Weights of a small transformer language model.
Size: 10 layers, width 256, 4 heads of 64 (1 for keys and values), MLP 704 GeGLU, vocabulary 910, 7.32M parameters.
Architecture: rotary positions, no biases in attention or MLP, tied embeddings, capped logits.
Training: 240M tokens, 7331 steps.
MLP neurons of a small language model. Each row is named by its layer, matrix (gate and up: input weights) and neuron, and shows model dimensions 16-207. Each number is 128 + 32 x the weight over its row's rms, rounded and kept within 0 to 255. Numbers have three digits each. A neuron's up and down rows have the sign that makes its largest values positive.
After each neuron's rows, "fires after" lists the tokens most often just before its 100 highest values on Wikipedia text that the model never trained on.

L3.gate547:130088152147117122159137134080159127135154121140096168112092152177124096119122126112133089156108153180181099040130145176160186070142133167101078140138131103184159094106136163050151149172109106119156110139102147126113181103103165202160139112110128128143029161125123105084049117163152092122125100154091155133169082084097128114112098147187115114141090091143117120168105124060191061166118141109195139123141150111191122123095082134086128106149106144154072079104148174153174106075155145187168157127136160142138103195129115143130185129049152086113142138084110124123156200099111160119
L3.up547:187128130173131116120101130180104103122135089139096117068109174158114117135151175079151172123176114142085080144111124150178117129134124139148133109162162190123111120115087120098055099080036138139147133148163084200150120098101150120109122098132098086094111153127093105095143100126209102104149136130111076103149171165123152124104135127069029106066112124099104139132106130123145153134141137146131094113151170190118125051138130158147173159132153133139078124177153113197142092124139148128101082112089113145161127059145104124146108109139142139085044163132105181148158116152204130139
fires after: ",", " |", ":"

L2.gate695:145121104178074108138117079118171177119154087117165163079103124134067193073142149081118163145106155121108138132109120104157128188062155068166106142137149106185152114113133126170143146149164101098158124144063064129185113143118043121105159100132109121127097077127148176101199158135138139172139106142162132133156142131195115150117110162054123122136135115097156112163112119097113122122171121112143100112097103088125129175139108098114159206145091107133117190161086126069141112131143115052102135140180150119118191150180084146121112131123099094146141132133138101159162066092131090136
L2.up695:140124124056156096115130087139089068106110146186135143146172147119120142194091198129174063081080123121115143071207091118142119167162112126113078127075117151149091153119194147172165123132118099079155104132138081102123124081116098110126120142080086147103167147115151105135119106039117163128159093095135117131114120119145131152121203092191087131123103098132158137112143161127109126142138139128139133116094147107135045141112132093145111118124072124114087098179131117103146150074137112132133095170161241115130162117175133133162097141112083188115154183158152065112144092142109080140
fires after: " m", " d", " M", " D", "d"

L3.gate522:124149123116149092138170112079107178181159069136124166113119139117181091135053080090082141130101136161160170077106094188129090102126135123154133081150061152084160090138123092170155148073103165153114146145111146177093140139165120149103188152112155130097144142123145179108181138112107120169142114125131141140124109147141143112244150057122108157108072161177170115143104101155125113118072135131139114095122101130108113106100087130129126157168143120131088093198088178160146110141086065103145107146212116127147126158144161143141063147104120152110097124079074143171090147100134121161
L3.up522:088140134141116142135113116119189112099128170119178188132124130196109150126129117121178064152175128195145148108140122104089154164147157104038088132140128121097185130128100070157132145150126103172109100140126167097126091111111117067085144136084128142140145128143138121102148079218148037153144123186150167146141098202155123102140127182114103113062138125086152093112152079122110098134153146095132108128086116101132113168113124153098126144077132150137144177150108142124134122073159127136181114105111151122107123140119108072112122123167137080090130222196144142150120152118112108089
fires after: " ", " n", " B", "."

L3.gate587:157175081100104138200201096131100142131166149076101125132156108129145144078136142077139131123107127155109137181187123124124142114085160143161073139124071066152080143158144140164087131075111198066140148145141091104112089140137182139185122130173136189189175131168125130138118136106120148133199102113164113076186139047169067105149162137158122140075103139074192122079105129125115156161079108122160074150127142138094124159102141144153136113130100086103120172114150125128124177141154122210100111128144133112103143150182148103131139108132123064087161187141125196086103181163118131087
L3.up587:155178138088140108135137150134184125100076096083079162126190176136114087107147093131153193084161046173145101125200104120129167116103183090133130128089138140085088137137097111170124108083085089108117066094118078111154129161118121231151094167078140183128118105102153094152120118141103123191133087141125112069124150128132120113146206151092157132113123109164083142154129118087170125155088109089084078131106174047096104160123127149112111183122119155154133152149161102107118106138148125173124134136094131166174156180140081155080164219087165134087131145103100180105151147160109229154
fires after: " m", " M", ",", " B", "h", " c"

L2.gate321:157172116135129176119192119128086143114141088062112120131061110153070126142130101099144161128060127133087236166116110112118124095091114153086112096117153151158204075092188126159135144052109081101128123131120134102121148135157158134123082081138064091113083154139121200123127100173147127181116118144192077148091154125096145105100122079098095147155133069125069172151124116130087160197102148149113141125118067100148133157146119154106111118124144117116051140128095121105124100121093150074152057096153120121150105139141107181142139114098138103116108112126121105160064127063173143197
L2.up321:168174131069213117139147075088152104130056162159109175069170089106114135125161145172113078086125153133181139145122162100146120147131164108096143162173122145152102165144118118135104157122110167152142139167111163120109120129103152169121206160124181076158067107102159157129129138105080121168175127143103125143142104155101174123144133170151192118134105151097168152164156131125109111103190147136153094079183074128161140113097145128136153101156086117121140122128115099165146117078165201118096114148148178097098211154165125169091060152115102124130155198144097125161147090120142027166
fires after: "\n", "ag", " m"

L3.gate64:189130147129142113111136116131138104105126047099123121118122032190200166143063122104122104080109136115118119160106087100136117127118193191150079125102101105071144108151160165130143152086146147107132085162115159146163118084114147145111090129191057145086104169072109073133135116121156074155122144145095120165115037100120088178155161091125133138081132126098130083164104152115157105149160130145127143192159073120046055185146151089148177115160121108114127134142161148157179055139186167142172118121126088077089097139193187094112107110138121132065136106121071105102138137109124119144
L3.up64:174112144131111099163102157146155132108155088017169094099128105122132198126125114131098084126123078123146186144145111124084082158118157123029072147124137123131122116169102159112155172118168163105102102074083132143098160144104144115182121149126071181094132135120068118143105065121161104069138123113118092108144137103142114150142132155087194129101128150104137174140136133124130112152135136152147157138107076113121212139064174114124132173152120135126099040153148165133146101120131156159152122142103085129057129140142176165038140084176071173142098131140126155180135144164160128120
fires after: " St", " D", " L", " l", " d", "L"

L3.gate280:132145127120120160176105151129124119111130100116095125162127088113100204123124090152166145088114169139121173129154193144090169075106169111150090138105148155119070089174145107177176149104107052150089152117089151196154118112122111143120154112074137135119103180124088106117108115099150175156106102121106113096140123105104136145174118112132071176144131140084101149162130091084163072154109133115057158153108131110104084135054127129086133128166164144120063158107132152129163157157157125188107130126137142107130121154095094141160111085169091117187016133137106120150134140111151174074
L3.up280:138115102112109124104177107129149127132155144121138078136130127128142105135056064145102160135103080140135153102137083155136109147158165100139194114140159126096123111124155081122098175144093123129037137112156097083144181040112167151139076131142103084149173082133069091132124116146142161184145158084090199123130211152110080158181116120108119204112123136125183126167137165138151140095163141129086094178159097112190124126070182190141131103113067133115129140064150140093160080153113126112168102177139151175158109159153066146105154096120087121176169094155168121152147141148170112115
fires after: " d", ",", " D", " con", "oun"

L2.gate221:112105134122111131123133181170074171127165110120160088085128068164172110138146103122158092114163118113122196123104148146135101199089140145113122135166157185135162108161145158122047149124088153089172134096092127180183102175084065095139164084140122104146139159142141146120125169145069153099146083126069151077145118150117123128132131098100109133142174097151115137129180119058148161085125107184118119123087157104086121141128110145107099113166098063126109121146101185122114130108071045116148171166136191090133122107086110099130178131114065140133175130144093152154121102128131142151
L2.up221:083163069139106186124120122121109179116116111140102064136183140110069116123173128105132108114151101184090129121129135104097139168129161092159138136089112115131192147072139104100078062159152147151099132108055150123086088176116136209107056160124060135179098125143170114088084150139120159162074120132022105129055105240098096124133145147104098085171100098116132145105142144096122117172130142168138155119106144144127124099152139120123088156108080046111092128107081034153114158121165148144176103139112107136171111134102115097139103139127122121087137134113086148135196183118084132082
fires after: " pro", " to", " is", "gr", "at", " m"

L3.gate261:157083149159070148175128113099109065159149088130161124171111070128092197093125098136076214129131141168103082134137134117206163069129140138122147101103128111159120152152100152124114169104075137140122124109159123167108114101093153139163109102065109077114087088123117150105143141131104170097108092159158183132205132112142142107085113095134144136132100131117076148110068089141144111150073103134077162162133124143114138146069097172159177199137128162096108143123100174133179043152172125120057137140147075108095107114110162152133101161141090193164087134119156137123141160127172128132
L3.up261:104108106055159137099157131166129056108186101150172106168140131132104062086172139146077135156140109087149164117096117120178125057132105165155129109131130104108140125129141146239089098085133184128172150152143147114115058140130154192139154102128156078131149111136115096134182181069142207146117171095119111146131090118153120071176158082091149132144208158134122142107164075133087145130137146081121120093106100107135155113147147162126126120085133122086113187123141113142152100161152125135135200120159178053110099157141153121139063126141123084104169135118120124145128148139167092147
fires after: "C", " (", "S", " N", "T", " S"

L3.gate356:142096097130102095088117148116082137133088183150081111125108184052105087094165129166148111142130112119067129123095150125105132180155119145119132128182178172117133123122157135129090089147105099171122143131081181073199073133181156062146116119152096115101146146151072171124122110125166182095087112172128103184189073133107080126117127130079088102191182179141113128097034115101148096145088128121138108113068120176125144131144117151166095131151160121102163092192097163147075139196125120156160108163132098097141100141167114149147094091126178141067158102127110137185138112137125214180
L3.up356:142144176107201053084117161158103183130104152098077124148114115185119089129082139107146127104127135194117119144114081104174162173112123116185117100143154148172128121157097101155172179125127149140200095140143100178166114087142128130095144089157153111152086098124116182135136140154107140138151203134170140124111147128106107088148114096086114147166156136101118152176073075151180148137100116178074054111178089149172164105132119161140133152138170186204150155150170135121053060128101146126108137101124147117153159136139116112148132101082168148101133167066151099154125147165110122159
fires after: "-", " h", ",", " H", " in", " G"

L7.gate31:152117149178156172098088164189105181140163138144125069138102111136135101111163145094076117119160061144114159110091118052053126153153140092119159175136171151098078113167106090051130094080123168120127107123151105061126188147175115127108137170102113113159105161105137095135139081104138201124163089144148147124115123134065116147161073113109137170136165108119109143127148143126174146135109098128138150151114144099129118176089178179128108083136098118129085077089138197144137100132152175130175126184130074084121188066106064134103130167139135089196148113132148162093151143171141133150
L7.up31:171133125109149111079164143112168206169144121170096069147106086098112100097155126156127096133111102113134078120139168104150118134179099121138107095145124128094186148124166104088171100113115099147084136156181140152085155118161103180159119112139087126191107106142138139085127125142115121127091198097142168102125135145116068151119159073131134126120141108151105128110169178149130077188167109105123192169138064195112100203154152098126172075119163156113136150121107043149152154074157090140156145130140124079093093137177096111071125110117153172141124104110096109122128117128126152137
fires after: " s", " m", " te", " pro", " S", " a"

L3.gate362:196162110149213096116145145093129096168098106110137164076148176113125143086151135214078129124143151092166112100149062157125164065104094118102162158096183096070107112093146144102157100046175076160134114072085131082155101120152131138123120105128144102137090050129160102133175062151108110167108183128169106132132159140109178185110114147129139106118102143139146159103176162170123126161083156121119084174168134081152130167130150122151147093151111147153080105161143140188158086142138147085137155090136103110116173107168088142102141098164115163154116091146125066060094136110133127160
L3.up362:151092124173092125146151141191108128137158121174124095157158117145181139120094184101128132107186195113106092131142205110120150096116138096148092138112122121073138113085087159127158101130106140135158063175150127097115132189186107151137074120115131140094119134126124157126105143165200210118078182056103160150144166145109115150112115137095137126134190121128052112146140145183068135162118109126192126149153125166141114154072136088147128068112158143044092162123101159099076146128066134112156129130124129111158073150167076111181129172157152124104158075116097106104179105109145113055
fires after: " ", " d", " s", "s", " S", " L"

L2.gate273:121109141122097092145135153110117115111195184129061150087150136133094172094135188144082131127173112141162110104123097127145181170125148118061090139159083067135119098148072088216135114180163183144088140130091178197142168125149141119117149151176142115134091065137145117088106139083100099100153126158129111175110135157112091055135113144126139123116108156157082123051130166183105148128133120134122117083128141130104093131117139157127156148121148136146106089099165167152126162105189144116097104143071120126082130073152128113131137097088148085153146157078105134161085119083164136130
L2.up273:154122130166134144098129138159117173073153135090050076131163147159175104087143173175077125097132156128139135167155115148164058149131090128121111085129057129096083118123079152115142135157124173134179162089080140089064159189146126169069128166169134111138106136143141118098104111131134134141140077130154151157123112128166164128128114156089134134094148099106105161104158151123096186167172079114192094178154209103106084115136146128093135149093100143113163159098108076112199131103086115116154120143112155133113100112076100150159131085075142068150194129083206182143159131149141145110
fires after: " |", "|", " the", "-"

L3.gate394:165122124109095091136108139074135140135156104121065105157106099158163143157123113095083131085116148190110130119113162168115099102111150144014074122141112142077164147088167085104120110139129172143158156160117102072181122170151072137114113139152171127120146165150131144167179140139133149138154100104119061079130074101073137107075126098143085147110158137086071130143134108146137178157092202092133134120116140085108093086164115109131188118090102142088091151136089162109135136200107096127146144148145102154129144063154080189111085074127073120141160131125165085173124171145161144079
L3.up394:120111161093142140064156087139171134120167206106130110106082147146105136121199077076194113113164134148153123135130141131112114041048114087180157121146102110151180115172185177098048126140101129100126187149127136121090113169046156136146108138096086134221084112107103135109106189160063148155179118181132142126170128168178117101147145157155060136140108143165116134076131118110138091115136182111132128133119076070114122157102132126130112104096107174061119087135122154172175104106145113080165124128174111089136167095087091191136138161178098103124095182127108112125097075109155099179
fires after: " M", " m", "up", " ad", " im", "m"

L3.gate494:129190060121191177133181106113096114148149119100058120131095100138129095126104095095184142046093088120081180162119127087089099083117130163133138122090142146129121116161129160173099058127085088168150149149158124129099144116181060110189131133085110144153162153144190102131163165147134150112151127160096125140152145115128156129160068134153132174090115110097120118082086087133149143151136088099123139113167109143133189083090093093083118035169104087142134117119083161149174127142184140117079173190137067185149094093135095131132112127114138095110128112120112131117112131114164137124
L3.up494:153125134155044170079080147160158103111094126108122114122123152153135098152137101118136117144107149141140181112152130122146140154132180145158167126082124099149165073146160158108132101100098198099109077081156186127137115158138121166183052159094140165097142146087099123171057122128149127156085086132135102102161125093162081070096117117173093124169149126165134035162100097088116132143136088153121055161138163061124126133079191131149120163178123177085148062097128067204165111155162110152168133096128097168131112146143146111079071119104095102118098101147105106096137118131097096087
fires after: " the", " in", " The"

L2.gate612:085135115166190103094142119163165182129090149139094062174154117144129074163152128106146129107144138116117134175136134139075128081100135165163139153149106174107147148104130182105160061147151148097168173123104138064106061089180139076154158147168120157113036143096121138136158163116158110128116160181148132184149137139141142167116051116141114154086107108090086126162121132159149082104121119140111148119124139058092168086060151126079120134134129141135141166149070157136088198159119141101079190111124165105099138136066133149180109117140099103150116160105150166090102137144146180149
L2.up612:149161114132129165159083144148175136123131133132205137127111122154188118127125097118173135228170075130156122168097110141144178168137181138100093106096142100112147112086122083083119128192111121155128103178121202125108144151106169080083118117152212201108161080137106134086160079140125124124152178100102096099132160064145097152111083118098117098189122128106161126100082098130111092141141098159038110172124153136120157151198146082173110109134142109089174127133109106143131099094083133124143129066188046133114086100134126137148125061135132129136088049166137131114145143146178104113
fires after: "==", "9", "6", "8", "7", " 194"

L3.gate248:133109162132150122149162135107093087181099096104141181130056123165114130132131126138138158100195100106077118130118058184134100165167155073157131128171167132166107127135157100151113131115130087137102127189090094121139141180071134097167074068086146100013178051139127132097155088125141194086189136125089130125130078175114149123139111140145148221180090180118169102120093089177100076087130182078126139119106136162134161100115087100149169174153109052084150162106134083129136099176114094063149126161135133162162116127126154150157141106119081130191129173104153136133125113087110131156
L3.up248:107190109120109100163174100162138186106119128127198080134160086185117128121156074127094090081147190165120117120154123146113139139110167143057198114156158118132129117134144105122084093165166127197056147105155130169110127153103093092103121148144124110139119165177101142139184153172108138107116102093115078188062098109118122166100241154148144113132153180106164156105180108125149159091140085097167139149107155178088115117113153111149110153075064129110132100134139088110123091092118092096105103107116081116101133189163129185079166135110097126086170084128104174129107091138151152066
fires after: " |", ";", " (", " \"", ".", "8"

L2.gate580:169135089166088110101119144125080115125179096096138151167121152142199079180135122135161163126091080104118152072094118195124111102129162142081164171122144162077222202116172148085101110124070111121139126123119130159157122082177150107142127154170149074099163153163081146148133129143117101137138126142136188195182110173155126110178126106134089133108103160162131104124148132124133178140141116097161096163151090108119115083127163171144084160105104114134111214110044155087159122134117147116141198159178156107154069118138098102131164156146076133148171122114185130133061127152170154077
L2.up580:221112134120136091116109120119081139128138067091138118156137132166162122095111119083184154151081136169087121132139125125153106135108136137150086115091075179149136144144187142163048117144110157197059105140091167114174100201054066153176104127108164169098113126166088137158141154077164154163087135104169158145135136133139118069127195157144133109110102141155092121137149117098091114139137120111109097153113184117149160083147144137120149173093097086115225186124099122118192170118134124205153151187135175104150141131111122110175167148147133148137130179166109095165065111149156122126
fires after: "n", "in", " in", "2", ","

L2.gate478:156121113101182177180107111127149119079126126191138141119174128156113150155131091116150161112154164123105141136105161100092112134203106142156063083163162185117154101162156157127148103133163092152159125122127156104153078108127166142105161121098033129096135105100146105099156125132065145103135124118118143155116082130148220162138135105187143117098165153121136183119139124162196211197117159059138169143123126090108148137134088106145133118147080120109136171184189115172112137128191076161099121175116126167070106207149142127062141164146093093148123071127156167139095112151094123140
L2.up478:142107113098188163190149110137144123038105118185152156139148149137108124119119111086176116120105114151162101170081198093108118128102112189152076137118157143130141102127113118124149116217163092184150115105131124122178147096139186174115142098104107144077158116069122143097190060121075141101151124128129133131063106155127196121157112118177115143085099181154138166113130159136158120159107133068109123084143128173117106172108117174143209145172143102094161162094160162152134055141241132127118093153141164128156129154146162141062134144148123098155128100122171146171107053136142101145
fires after: " 3", " 2", " 4"

L3.gate633:140098101090180144078177067155166103091151091136135106146117181128111055069121083165122208149089129044164139105141103155086174091120145139105127150156153166154134152081143093101077137144125139180088095130128151131179081119141119124134178145132127109133118180133130126115082156118136147096143145139124097167092081151118145041112181104142104143145076135184193090129167063149115108105152144115062114159114086104133190114109124146143130172113156117139201079179123116134113118171156109105091112105185127206100146121124126097130174157088134109129119146156157149143094093137106128145
L3.up633:136121152125069089042176105114119120121172100187089138161179138142108156166101120110088181090068128145130161103106106138128132146109107110108105163151136166173166128106154135123111128164129093136096092120056184191129091144172121140144072193144158140116096109119124048100144075118175143121144148078098187168113161131165135144108067153160128154137128117132138183175096151118148119140116155173114118092120114049147121102231116173134115096130091114148142143148137144128160162165134141148165112135196150116142122118158094131165154141100149148103111061133148162121120065084161163149
fires after: " in", " on", "n", " the", " for"

L2.gate609:123183141143097134121155121122143082102162138175141098124146089147168096116125064135107134133122061154135148108144144150092194137141037146089192133054139132125148155102112150139197135138157164115137160133076207140209150146102146163125175133128130105134106138162076137133168103129166090147105103107145110113118129118084161078112105110170190121127190113132109136094106106130121138102169170114148102138160144192151084180109148177152137098106126137148112096134106168095122114127171162185156171164137141132096112152184172168116110147092097126169130133111124171155118212139122194117
L2.up609:175146164135062090103174106119081121129141088106117109167153109103136114142146099172079143098179122151120143113160129108085128092112086093103159137080154172098087101203125109120120134116103098128145124087114112093156166105177114127155125089164149120136171096169135127131125115127104146164116111073145132110098105112143181079172131113106205170104108079090116217067157097143096160138167080131135129128153132206120104077183108153135145138116123197174104100095041146115159086181128121158120137124156130078140136123211087164085122160124127098122174177125098149140159134092117146119
fires after: " |", ";", "-"

L7.gate177:116160098171093103087081159092086186154133177145158123175087103163077114172165190116143150138139144155106115137108138129116161167136084161143120130089196150097174065092170122150177127177174136159148141138123131117044150075108152087140100121061084112140151115110120101140118089095134107057136123085121090160141115061099194147156058130095161140114103121154160126098127128123126088125103125155155120181081164177096153115156177118158139082081098119154088113175141099194098134224085158148144140138161140153152090116127125116157106159132194113073160133114067123184066125118134131099
L7.up177:146170113181177200113061193103138154136083160117136120217087177095164109117119075070188104122119174158098121123103126134143134130147125119138133078091165082160167070151134153161090173151160128161139142121070142054150108101151125148156088171091172097067107120144139146127144164160073171104143110132165097094124105148147070120087086100103118100047144089135114198117164157100101145160129142136154153078089198124074110119084128166205149161172152126146141100109125158100130158108102103102159089122148145116156131140129062109146166124151151120135134182114167118133100162139156171118
fires after: " m", " h", " H", "en", "e"

L3.gate45:129156150134134214197118152152097137151114138131067134120128102112138119135148068142130147146055154156119164150139133136101159173128140153172184077158109083100148122128145125161157092113139085110150151074094100107150151090168132074093151100125105124130178145122168195148170140128133128103110161127195170131098111087124133121150113073117105131067044141114170104172161137112165130122118101075186174141133101144136095106123089181103106085126143145135155224102152071111142088124205099135094094156171148164140119181090162117107100148094137141109124172154155159139242109126094133089
L3.up45:130147124080171125133159169136109175121157164150158160173168165134168113152086072133140127082167112116068139088094115127108112143106089118120176140128112084111127145129141140197077105145112125094113113129107149131139177126111200088113124189153144118134131140185094126091152099181145119102109107065143155083112120090132129070175081132105164103097140127108122106127153122102144151183124132086104163125079140186120173151157135113145141145110108105122114161136118129069128130133118200125184149238108161060095142205132098153063079136141088160135177064127171114138157116157106176101
fires after: " 3", " f", "f", " pro", " 4", " 6"

L3.gate646:065152164144153156154121065175161113117164137088118153076085128102143180136095107127169129097138097156074139100129151126144112114097161093128125118102146123105117170151134142112127149103106127105116121140103125156112090058137142171137111145083129109120108175134085078091083168145090158153099152103113116172157131152150075140143131149138122105110109123072109126122073084119101072189128136117123089216097087105044121185130180101127119083165173116118157152166101110116153065082134148105112134113172122118119125133088109117128070123144052177121087104110119091158117102144116127090
L3.up646:179131077143087149128126160113200127167159128165154126076110211117140104164113086144170144104156166183119178118118151102110138134124162098130091131081118211118090133152156187089123113156147119115112126117113131182137150131149135139182115099087148086152062144096099113125185121115201145076161122143117137155103135170157137119150145121155130160155126128110152111133173100129096112183117094102129100156120098046078130106066142074119141135105140137134105119143106138112114138168166068120116217130113118130118062116133114120170120137116110201116179100142074192124168083134130145131
fires after: " B", " d", "d", "et", " D", " J"

L3.gate434:118162130123141116124064086115122181153151120132135109143109126131085135072139136142056152088113149196142111141117129095145099120143095134129115141186161112106168196104170162143148164135155154192133136118116135191135154143127075166045134126147112095109101149151095108101207172156175141130067099093095125092173156126114174105161173127112089114111135106136105130128114107147136132171068166124171115186154132090073096135148136136105138105160074102051151202175113171188062112111142175083101193138121131159089125135107128141131181159106108153144117050129122109081165075149034175107
L3.up434:110169133094147097122121084135118105120130083129134128157143159150177179105167131144085092174100103152174147151152134139142045129161162115135092101133183120135129136105165180137173106168131086120161151140147208110135117107107114087104171070147166122141159152163107091092239188138153063154134169071150143082134148136123177060110142118072171073107172113113096169141159120156121135140181172148139105135142103094116121129146106160117111132142118103142113230157081168134106148097172185168175103143218122179124164104152106107077093115160160075177103135149123139070109101185122177106
fires after: " n", " S", " N", " s", "N"

L7.gate334:179151144182136151174075069100066129090153143093196117155095139150145170145124175119154113100137147159125152188140134149182112087137114187167114170160172124141151152135129123088179118061128154192083101112160151128104163102114123167148157098149135129181122145227128189078152159105106071114117115116152068114162087095123148118100064113136129152049103092173126140151092069095128061127117116150162108204179130137162086143145149192175152141118065154112195176136106185056133122115157201159076140101137124148122114122129139154174131123113076125116172171161117160155154114085132132119
L7.up334:080130190129116187144170142122093186099116149173136142123109173163165120104066114198156098118124150089118088121077176131131159118071174192038139137114168140130137172086133136065107123135193111086137137184114180103109138175109173129165154169129096168127109189113127157117128118131095114140075164163118087123115135109083131096105145165099150068113140160111119182177178157123151118162090139179083135126169159102126111097124161156185117140084117074091165181107160109183199155125082118141157115164163093142112120128138184134113127141172138128102157116125144106102095201117172161158
fires after: "ap", "j", "ist", "man", "ra", "an"

L3.gate18:130132136142177128135102127069160124163109113109191074124166105139102128130118130101162120049081172102058138082130139105094123160110114141126121074105158214156111092137122126158101066066115097167153131156158094172159119160118079177117144107102097160164138128111113177093078115190107073151127150196130139069154131116170130134104106169138168179060130153150177113176183156163140112126123092099156145116173169099179164153124078145107107129156089107060094106100124179134118164103100174086114159183098056166181109115156126195118156145138096150110139130161118135148121135127131161164
L3.up18:074134113162067117139113174106134107146148160152167136133138152161152123149138105147124098120109161126052153141126135106091125100139127148145124130129053138129145126125156116086223123115101103107098150134168117156127153171164131129163151122112092173125106222136135141129133117150079050103171140113132144188163164160093151090182128083059154118124117129142161132166189098179095112108138098092143062108169194121103122075166136151081149099148161151115111049063155137170107126128129133113172128142125104126115103175103138159039144135199108063121134092179109143092138209124050172198
fires after: " st", " D", " St", " the", "u"

L3.gate664:139079152081173125140155123168139114142133094107138050137087140122131134117155058161101118135128135080136066090153182147120117131151150091118035104199165162114091104109140112104104089126144081101113098087125089189174165173139193144159196074125099119084136059084148141090144126165124144117121131142161120177160088115141162131192117109174124138115107049145131113115157115065193139098127108138122150082126211092146078093085128143111081091174124141141112129224167126168096108082125086123121113145105121133095106130078102166116127090135043106172138160172127135087123144071121093160
L3.up664:101157169181162153154117098155081139179059086111132101117129100098112116116125172138160105110108146125063139094156124160187117115151121151111194094115171104099160119080112097114107134147149121151160124161117131098190094141105149139034134128182085143120170102153095121140110147151160081080125107178123124154121134080126130129120107143121105168110119142111104165107103161058105106130101134082106149121131123126151128064104133094072157142197107170109138092128131123196147104092139118165168113216121103140114145104056188149095163079147156103172096184079124071108127134105191061092
fires after: " |", " s", " (", " S", ","

L3.gate382:125131088145147106175124092072089168202067116161134114148092189158139174175167157057103113137137139074145184112135096166159130137082134199105154162092130128139163090139171161193112140154115135136102113135097079113140126122168070149127139142107156133177180110146090099109145101202160103149102146134157135124109138042139077160081117137161063149164123117158113187126134148117132172162117153133119169158189113097170118124111124105110127109091148192134165163119147122085130151149203076086086141089081154147104102202148162111105121127097133168088108090126188115128124115092108118138
L3.up382:131082162082128090148081159071118145148130116114147125065098094103152125155124163098095190133169157093115098136105125135143135098066175167145140128085117138148121172173107126115095161090096090118143177150184138147181132078117038048120089106168187058109112138157150110159107125143140111149185064083076109163127066147157107121130062117113153184121105155127143146149097120154108187141139176176179118147180065136129096149128170116163065096100139106159101157116129124137144143141102155096139162114199149126095135111144137105115091120144093200121149165072110100121109080111145116120
fires after: "\n"

L3.gate94:046096134134105165133119132160127128143068073094185167096131123170107149110154141120132110158165090125162118159115092126162133174128106099113123184082134144177138172117112133107176119100082163101115136155128135138074132164153110163149118140137117151126137121106107145120115141155138094149095111161164153132098115164169125177164127069112096052126111183121124177148150170101229084125176103194127167144115109098166138161154153150144189099125138110101091100102151163145096168125107052082104131092130102105124130091115127143132133148100102051150160108169142082125206149112183079128
L3.up94:187133094147122129096132105112127100206099168107160176075129132135112148075104101173139155081136119166182093167145155140093141141149146172115124126081143171105163159133124116176086181112128153165170171132167107152095085157167086136097150132162187124157100112129143136148116146179136156157098191104208144171139085118112120167076148160139143097143139111140118156170106085138137154130099115101119165166118040158040085128127109122167114112183166139129077157109156105167121081078116106144147117133128155189107131160117127044136135107145125137116116123174124137115061145148148168150
fires after: " s", " S", "ec", "id", " H", "er"

L2.gate222:165138180112146207130137069153103124080117105114142116084124136153161141081113132083115138146145133140131196121108138153109146096127115131105120119119161134128147093150120191136135112096147151093119133108081179121158186096165139166075073151133081148107161143172135081071168114128189051109055095153145095116106127121130150159115161122103105145106119116172151121147110151111090131163127091167124155140106119117118077109104102092246145078166121125085091113108122136191146086116088132092188142154102138109140107116115085152130119110137182112136091137129125059088089096109122108106
L2.up222:140097175147120143090107172188154116173143093129152164090080132166168125135117159161158109112129140128165144117100131164167133188093125105125101140141123118121167054179182111140175121149181158155134136161088186163124167098146213131145137125170109113056121178112112100073139156158151125099157133166178136161109135107134128127084198146141132159174149116192132117118094082100100101031164092178125092106109184120161128106090120060144117132123105143128092132111117162161084144133134109156106137139097136071148157171115120092147127120141164171102148082099129122127153160111129140113
fires after: " th", " D", " d", "d", "o"

L3.gate50:198098102213119154103153123166085091169123129128162134143154142090169159168134186122141152152169118077082093144187086149110097106179146091148127123129087123201177088156079110181140158096132123186148118083123085145099106073140134138132135149177145170105143111187143115168101114159121144094140121140193127179155094149192126095119158098219101122136145155147162132149168120146142150126118082134122142059070101131118081083115118174127168087125096133107133134075185125156145178120140151145103106141159083165109157103178131062126114170079126169123178155135123150114121175152128157133
L3.up50:193166127170123152116148102183093116117133193109123159164097143138175160079220127140025138170129117137127107131113112165107113106095166088132080122108101115125151115115087135141091115110115097123100148120145106143087119078119150135112107107143140111101130131141110124128105120157077141134188135070095069160177148213186132119161157146143152116123117164191152167119150139151115098171138161130071107095109223110086045106155173089058125127156118131117146103057098118154125148082104133119149120120125129118122126135060120126144126136089089138099130126088165171070156114181148195143
fires after: " Th", "h", " wh", " m", ")", " University"